config.yaml
head_dim: 64
attn_scale: 0.171
init_std_down: 0.0
max_seq_len: 512
train_tokens: 765700000
MLP neurons of a small language model. Each row is named by its layer, matrix (up: input weights; down: output weights) and neuron, and shows model dimensions 373-468. Each number is 128 + 32 x the weight over its row's rms, rounded and kept within 0 to 255. Numbers have three digits each.
After each neuron's rows is what it responds to, as a language model described it from the Wikipedia text at the highest values.

L9.up44:128119119129127096077111154165143126135111158127106143149111099155093177163145080168123137165133186160154162117120099125183115140136098139163116144146100193102187160127151101134131144085208143150188074097157146089192206169122138133181152099100137128056122158122090122095098129121123146147
L9.down44:148093123164146148099083153109159113163096164119136125114181157126114107070112174119141152083174080154128174098079100079138119169098164088077109193109068159140161157151109148184175104143101104117137093144099132141166151144096041143165109198097076149138126114094134127134087134130185128097
Description: Article and word-completion tokens

L12.up683:125096145111183120195131085106140137173128183067110140124051131116171122162157168108141113125155102173105079096100103190110176115151143175147143177115075093093173123200173109151134137100131102147146109121172097147157159134081149161114152126117095083118130169137082133145169144173117124080
L12.down683:170087163133118132193110123071156135155108197162111120171125125160104136076073138125143146138130114155130134155127127168090101141118110126092092098161110092094159139133095093158112104113173105125090143153131100136090217084144114103191097086134104126121178140182121088225126165123178083155
Description: Mid-name word pieces

L3.up31:075106176180223131143175151149149168127136168133109140167037160056103112137087075131153104176111093054150135079125167124131168101155168112114110159218176132143073075085083107116127171133165082131110147077118084090117147118169105075105129098134119071127098111124077148050159088136177102116
L3.down31:157051108135126105102143088099134134070168180186149191116153176129137170111178157115137149067101161126141142107145106127161174131174114143145063160077093141110147108151159152119090094136108098113162121163104124183183069114181116191141135112117084138105155098217114095150148131064129131103
Description: Person and role nouns

L3.up306:124193133155118115152100122154151206097178145132118156113069118125093140130144137102184119133109167159108079098168109081112125108098098167133160136157122131222109068164126124127124141092181136165158141074126130000134086107130120136111173138151148203118130120141148121117155133098196162142
L3.down306:142089172124127137123078168125095192080122149124145143143105140126112088129116176107164087125213146148195098132163110098154156158114113146104158197068124113146106097144166097131113173104188170137110120107105145021162132119135163114087162147130149066105103127173116117153102144100142111194
Description: Word-piece fragments, mostly in names

L12.up1416:146143108141125147152117115130101195137128161097144088135121166082131104153093168127144124155123141171134093116112160129134145090103186190134119139149185126189142119147120098060219128099066144141118121148127090103180172185152096129144144129161102138118084136077144165147145088130118079103
L12.down1416:140182139125075139169135080198137127125118139210074144108109140090114144178097102089153101129197126102144116109105191091066148104130103149146131173090109159076142093122105094159115178095101155114160119076096179050145118092173140094123159130090104160098161135112151188099133118047107157202
Description: Partitive "of" after quantifiers

L12.up1479:149100164163190128064112130089120144124153078118166137100137152118108060067102185124144081103147165098115114168111136198135103133111133073167064078071132103110110129165155139160167145192089145094127109118111082169084065079104064121146115087133183118112128114139143221129127149177133170193
L12.down1479:141116135161213083116193172147084147096130134148160131114127119106134151140110110146143056135163111132145177122082094137144181112147179145186188225085125156082187131109099107123146108107175095141118157111130103137082105148133202122139135089116135087103121191133145067133078126201119117150
Description: Closing markup delimiters

L9.up1093:115072200182146117144142177114150160091101148139126103165109145121104115140112106123148151098141141107132091171129149089129144109099144154128163139164122088152140132166131083151109192175162094165090156133108061110186087067105131126102164105106178125142135135130137147138175144158092172165
L9.down1093:161092106118077120124119152144116119113095153142094114169122126105106219118124095125115103114137157134141122164154076113146137140153166134140098255147164116160135111124096087124143120111106108088161148125132110146125136184080164162148165162101115130116117165135124112074071137184147088169
Description: Sentence-ending punctuation

L12.up1535:156184094137129135138119128078177135128084109104191103173127128071119100085198063161135090086114091162128171104126127148143164183153091136175150157118141106148130157097160113177120152082174114105165083134118160084134073125169155132143112112123151143128057154077153159084215118199108170106
L12.down1535:105162111168188103126120157115155126148148150134107157117116123078131097176126120076192149145180108124122108148162126123072115171069106112118070153130125140133139125097145095165158138130116150130127154145114161143122087137089147115131127109132090148084104104148148096132131106095097104111
Description: Hedging and stance adverbs

L9.up391:154108106134157134094117175212121166091100152120121162153115079165170128166122078150092157121124097114178189113109162078141161110122100137130109174151175104107099063143151154121186145089064130101116117142134137130131091112124114129157157082155118147098151171096153106173133096155098132174
L9.down391:150124133147150136136117148103062075191181104110162150108151156119200107197115166104136120129133196124099094102117180141121137163141145124095147043101087122101131126120069110140108079097177195145083097144140191124149089120142143090101096060177141112173149072147126120114125149229105192097
Description: Abstract noun completions

L9.up337:131102138146125136167144078160150126152114183070095065102114133130076136135129078061164153200144087127156141072099107193124098156103097110136096139118159102198093107127131142142027089178192081157113217175093121081095151145152119172112119177098119076157125167097165150150107149078168115148
L9.down337:135098175168061118191113125107102152105136142082147126103092154105114074130139166160118106106126195123156129171149153090128129138129107144159134111156104112103157125117098150194141120156054207103134162174123157139089107124143120075184133170103143121123056132111124142149074075127147134194
Description: Sports results structure tokens

L12.up368:155133144100204160120118066149065123141153142158137107118088090190143135107101114133134112139128125151039137080152128107146115137139127146105106123107080133161093092100169111201107147122095149129159084156181105139141083179154144127151104107153109102148181117088157193128146158133109109080
L12.down368:148167101111124091117111071137144165136115159123102089081180118119095076089107143138162083185145136164100156102104174112117135125104123102182073099091107121199093190137132137108120123072142108154113186141133184146112141099145160170168071099133079181097157107123117072129186119095147156126
Description: Person-timeline modifiers

L9.up413:167201111123159089125079142062140173130156193143089180147187127186189168162095190203119132126199130138128077128061180149137155161111115178138108102121132134113132081115114129168112093159089123137192159130081148116149113132119169085127166157133135107135171066100145139126152147088107106145
L9.down413:114120124139148161151107130140138137179090137136154089100105096134124169094133136097166154152157121166172146136158207119155117124108102108123078124153108121163104113145111135103131143068104083184110174102106174114100143105130112100129116191176108154090097139099127123123055047116083196099
Description: Post-noun relative/prepositional links

L3.up1022:122114117167132143099139031160104144102141097107177127067190104090121140121136116117169143107131166130080091155086115135157128120143135142120176136144170082079151064105213161125116157141120176139098117095133107148141132141167146119169114093146171092137091085132131129114100158086157128137
L3.down1022:099057145148129156124170162158140106084155175104129116169126068127173096155134168110138140093142177108187127144114145155142136107164148117157111114183092127122149074116144189138091048153108136128112153132163106159126132083133115076097088095092180123116120088162123162177113065141161149113
Description: Surnames and proper names

L3.up379:102157140147129079101150113110093141092137105035139108157104128171133105096144072104136077093140093148126127058178090161165107163100098172100084102123133113145186104164125122169092113083178145089126104108139135115113080098104093110195129101142120143136052083082144122133132166130138171088
L3.down379:132114098141161113154115091149093123133160094118147163138144094125092116159144100144120134197135097116128136122119118157179092135121137145120062130111104091164144138139140097138118073175140171070068085112168176099170140124126138145164148122127113106152180088161127186130153116120135119104
Description: Early-life / earliness words

L3.up1089:129093126131174117155121150125196102104096104064206139130132166100120078166139133084165133177179130144071089159132145121072193161128143121116146147133115093116121115194158157116180152136082178139078071202157092180134163175112108105133193112104124167147108066138108118087120044114138168144
L3.down1089:113128126130127111079149136112119134152151145082137100118173139136112145086098134097088098101172156165100168142146122152105114066165142125103135091126104097089108106136134134093135099116145064105113135117136148164178175115142113154179079124137060112125075137129116153136103106098216124143
Description: Surnames of English form

L3.up314:121116131126135127133125075167154074146115162131153126122089097178107072140140120109118108157141117091115099109111125140109145078152087176101134145113108112157078096112158130165129149156161127204102105102144073109185068184158213140194173078121170134131172125119074114141056150185125110064
L3.down314:122164193115128094132115102109143079098140112129135154168095108137174159194164094137098199148128123164131144088142118143090117080138065121122118091110126128160096099104092160180103070109120139145166064163146221112162081110145126135134129118075118153133131082174123189110124087195109111168
Description: Start of names and acronyms

L12.up1079:110092111116220140093092145093152125106098120116138119103125164082121176105107076161176193122103157141141104150128137101105106131126136132118109161162083130119169065172147132142139126105093107174097111102152049131129147186084146169150150098092135181060102133113103164133082110080145189165
L12.down1079:139118129135018124151151145112211084138141149152080106142104108159116077153159113166123067088139145111147145082081135117142136067157119156121128099118146144099123163137095140112120135166081121097147159149055187149101122076159119113099154126129028130166133160090156106168188124168081138078
Description: Proper name endings

L12.up833:158169074159094113142111140149125097070120141143121087120115128123146132123090089077153137060154114145169174146106157117110170176126132135100116193165117143141137139107160117102086190141110139132165099116138103119152171076098094133145099109178097180134158157118093119123144135085113138138
L12.down833:138093147096164138102060146179163147128109121103130140098163141104147159145180087122088129155132187102156126115146158156178133118159101182100140156131162121125095115138140125115137105149127096132114071158158159131068100106184135111138125136116168090166159132134073123096151112128098136170
Description: Name-ending word pieces

L9.up718:091097106105128089137116083102141147120144094102087172144142157105069062097147071130134153152165075177074160149164051115130179167090112112041144075075098104122149156191179112178124147056135142102113155141148164114128191125146098091077134096097171114123171087195131113167143103155076105075
L9.down718:159096090157147112081133189121034155157134162108253098091118159103144141096134132156128121119135169140184098102177128177167081075118162136143106135135134090095093097114093091109103123142156106099137129131148116106197173116129104179172063150125088143132107116132148124136107201070142102068
Description: Inside proper names

L9.up221:139163176095139201132138120112123094094141140137186114156088094158126106127053133109127090140123162096178183110098120149082137113087117121166106171055093138138084128136069126149103058211110138166128171123131110176114110125114162156152181083140160059109168145115142151148066143119177104170
L9.down221:099154108090128102128149100135110112076158161187131175145181139169133083142145125075116124098108123102108139117136148100119129155145201122151117207132109154108151165138131099109199108145118086146129123122160117079128145063127148131145140098070107120163179175150090157095113150047098092120
Description: Table row-end pipes

L9.up522:098191155131112128108142086126062132148138101160091118149141090166134130153182107126135159154126137119134124109115184117182200071098104141079146129110088118160079143120170109114148153083162124172125104110117102173118125132151153201120146141116130115135064165100145144130084104124167158133
L9.down522:167067156158128095091164073111068150180126177091134153149111132134172132156161126116190096147139098143130136124139103130132126099150161194146079131096123111119116090108141153091140097131111080124146120067139119190141036065118142116102111069122130099142097173150079086167141121101094150140
Description: Existential "there" verbs

L9.up1141:147136113137120134199174104192140153157150151127150169169131122140136146170102146147150176087098104174170150128121153147212102098142154089144148104103098142185147124146039147128099174080139158152183173120109099121080115125116124073032086094121118196168125143067144143115108102079136156082
L9.down1141:170183082136094116131186081160103051113166123088125114152146151164131083125083124104102123081091118099195123121113149134100057114146130148105175160188155169109162147193170049139146141119116122155056175077079084128180141145082127117128150155113088130075187139129154124092121136158164136170
Description: Partitive membership words

L9.up1032:160132092120179138166104112082115173084133111096158108130110159161164119182078121105127150105160154128150131119122091119143151122089120129139187140158033134122175083163128145138134179103102189166106064155107102108108158112122130140090122184138152119108165171149117160127108150084064141150
L9.down1032:097137130145114162132139155154208119130072142125129127148134163152126116033131115166084119106141135165150098164132128136139085133186159100081115217140115167155124187196110101073125100101117144057136129100192148175123106079144067074152106147054083115158172134123110084137152095131115085134
Description: End of personal names

L3.up769:107148077146106136154091156148150163144144102111155092141119142158156091110135120136101122165082095116100060127148099148112110119112127164162156096136082112143130128117073172105170122128146118177113155157069112205135145181126134162108108149132152116153175198145069137133156151174137123129
L3.down769:104077134134171162155166105148134091140116086117166144138095118123152115164190144156078144123130075146147093148095059116143084096100137142068060134110108098125089084127096114084153087126077074119132148112137178155082138146174105128098179149124148062143124151138139122154138132142111091148
Description: Distributive quantifiers

L3.up814:065109132142133121131108133163135106105123120079173123117095144095111075147156092098134144180143148110123152118146154095152082189104169111145094124146120144133076131045107105149175122134117152186148121124135179152108164107156139099128175089150107112131149149136098139142063070148139177114
L3.down814:138109102116121147145134082113145148164162134087084128140143120135153118118120176147110132092176174113157120136115099102098090103176134087141093115169104130110139128144146206087120110159140137089112135137153140134146134035155143145147085126142105183132171112186182089169114102082189158114
Description: Abstract nouns after determiners

L12.up1339:131056137157120089159109150134091119172155204144171113122142097108104113122123079142158146185114083120128134110128141106132131192120143123157121204182138089133133072117146141138149135158167148103126090138116079116149121179198148172112133127114114127165129090165144132142103108108083129120
L12.down1339:158029148146104115120149152128091126111142178110117134082133160156121159165117178164132158125122122143159120088063113148105112165145116135096148109142155098066129065110210141171147153120151139161122109076137116128087026116157129142104092173082109116183173133104160149137141100134156109181
Description: Clause or phrase openers

L12.up1254:134101084116091083079129143016088130115157140084135116164139126134152132145141094113151107146154067118111104127134152113184153165143024174136109204068103147168068102105130163086108147103114142116066094167148163084134128125163075080096138144074123136083149146182131117157144119114155153147
L12.down1254:114135114120169127097134147086137074137123116085103099121160145082094106169122100114129106096069122102138132094132087102129127137075165102070141119119068106121125149158165133098108017169093090164052110133085201088122148137116091136153124155135094151156078139130187154166098144136160060169
Description: Indefinite article openings

L12.up97:127145142104077132162106173112077129128108140129136135172186102136154225129138082148134114185107027123097115099126117123096116140131186164143168125060087151096069113095135132180146144156155146107132127152103145098170155107080140145104108130102144118173151175133139157121097095083164160069
L12.down97:101134148119165121162121152124159042132153171133139105085146137110131145172135133134181112141129173107134154079022163165066098105166093080107103138116056128151140111073167142148150136088128111105129101077138163138131143127164100050167081094122131165152090142151129154122082118089156081167
Description: Sports list and table cells

L3.up110:192107125204162186123177166131177149143168169086135078111176092086184219103187063101123107079146112152210109122186120178122120118125138147116178139125168127156144136149130121162121168103156151159118146165141136173129119099099134127192115117156110120082074137142127103158148179128148137147
L3.down110:164149150151129156135156146124133108152143121106146141111159105157117130126121141135106154126117106128145100154164130141134140119139141142137135126093110108136108131102129121167135127101121146083102098143134126129128125143117148119151147138117121110112136153127144117180133139132140115119
Description: Sentence-ending periods

L9.up1216:141114080118101151121150119093139118095160118066131121123091138154152112147122138148165116113160117130157182119098172121108164069121126086154105064071170141101127126144085180122131164062136089106118138153161138088153088096090143096062106089111102159178184079107143190092128173107099135051
L9.down1216:122155185134139084127135119153161147114125188106103114075111173091111158119127097136184099134127179123107132061154173128123107167098115187108160156154093118114090163087073167175104092130169150056084115143081130134094126147211159168081147137151151132144104162125106111157102154113063132132
Description: Relative which after prepositions

L12.up771:116115121163138134117137141135105183092137140166160121106097131195178152186139157100153084157168216125139149116083094092068121169105107102180101114141101140092088121157144090138103110091123166193115128118136159125128172120163151131076138121145110115140115110097175130085075080211172157145
L12.down771:153104104111114126161143088132122135140175121117043186129132106151123125147080094093134119084089138065094121112099170054133153144096141076146108103156104116170201163091132132166121111070087200139104085123142125148113113143121060144100101057121129141096125107160159126159096124103186146173
Description: Abstract noun endings

L9.up303:105155163102105105166136137146125134158053132103129144111192113139188167111203102128131169163123167153142142187137140151097097089193164072064135127139187040105151123131134123103099121057095146124161111160145134117112113161100083128098073170112109155146120094080143133141211110101063133116
L9.down303:139140243139166100099201085124158147085093179182131212144204124108165124126140146092131109134125119146132131062148150102103127134174048139145108175111143166127221101125159117159146093150140185167148138113125151159098124126114144098100132144130124081144049107147101116164104125093120090114
Description: Paragraph-break newline

L12.up788:098080120152160088121128118116117142157130141123135131202195125141071152099143151145181236113078099105209155101112131079157085115166073193150106100153110173184113124173130132155109173157164112109155178097068105059083138143122091121110155113179094125175146138114125106155136149110117116114
L12.down788:000167078120154117159105137046129070127105113134110119168133118086118148135142152179129146112116130080188132122126172127055099121130136127108101165110128163135138153093135141152150161142124140072132165085075085106163098091100144117121178153106129102146149033134116082171168155114107105133
Description: Linking verbs and word pieces

L9.up837:150095096156187131083083136133138147136162095152094151126132190130156167155166222165116138161115082170127106145145135128096088187091139101142117116167099170091094204143100074124070116163130131179133090162169109171081128161048128089187144144139117130109197129076076146108139124108143076173
L9.down837:187117135118154105162099068196111177158067054155147145087112079106145133132073163171132106134144107090044148083152115075091186133160149160180154076182166154171155116089116161152125125153144123172160137154150191113139154136111140147106155136132158139085084141082106133132072128078091162153
Description: Noun-phrase opening modifiers

L12.up501:122138125147135113160138130110147132119097132099143156153076083141150144117139106106169151160136112105126161155143159149188135099099152166109130152133117138122071134034102154138141162121119062131129131190107094128122064108146161074088110114130137162101164152126135163146112080147160092075
L12.down501:170100131127136091149094156072137180144153132122100084132109167133075140138094090157146135140106089145188149177153143078195120132116197086127134105095076141141098121152114116086140115118129147134142144134129066112098132116058111118090197125099072162051130178135195174101042125122110167118
Description: Singular noun phrase heads

L3.up1524:113142129120162088114153191109123132099154117141087113135085130152108112070170140125140101164169144128160155171117137102170122092111098083107113118132138100122103108126084174107120145123110129092142102169081147102146112116132159085137175188113087097140070166104129172163132134115145154114
L3.down1524:073117084145166159064162098146149124021135140156175090087112166079159186128148065168092109193060100148133079116156147145135113084129120117120152154118147133135126133149124177105143139097183199068101116103164157183126169122128132145086107157139110138175133121129175173132171122125110099121
Description: Acquiring or yielding verbs

L3.up849:122124111125071118110108067134186093122136155061138096150182155146084146067075144166160190066127130156125134114133097071096135126089039142105097109150105142144107162121074131118073148075107129141151079097147152166151120067113150170096195087135110154148217138190191132146099040150144140128
L3.down849:087159162169132134152103081148136095158136149053118144195125196157105117123127167143117104126063100166107094104120143098082116124142079183135166193163132125137140145138118089163122142141119160136139113143116088189158123160154142061144130159112110120076109073124160170112099124190129118131
Description: Example and instance words

L3.up57:122111108100146082146132151095111190134107124144096110132099102134167131191182089119099146115134137113124106179174139111138094113131070071113117057136146156178128093086135134176091110084148122176086083129159149070179117108133103113139150124118089147147092145156134182183144103145076184093
L3.down57:073120075058117150154102103107147194134106177160118148121153093135126105109162138152121098099107140125094096167162079133136104074140108063142146107068171152130150143129153072178068100130106140111134114153198121127051160146104132088089129125111140132133122066129177148186151173137137144106
Description: Adverbs, mostly -ly forms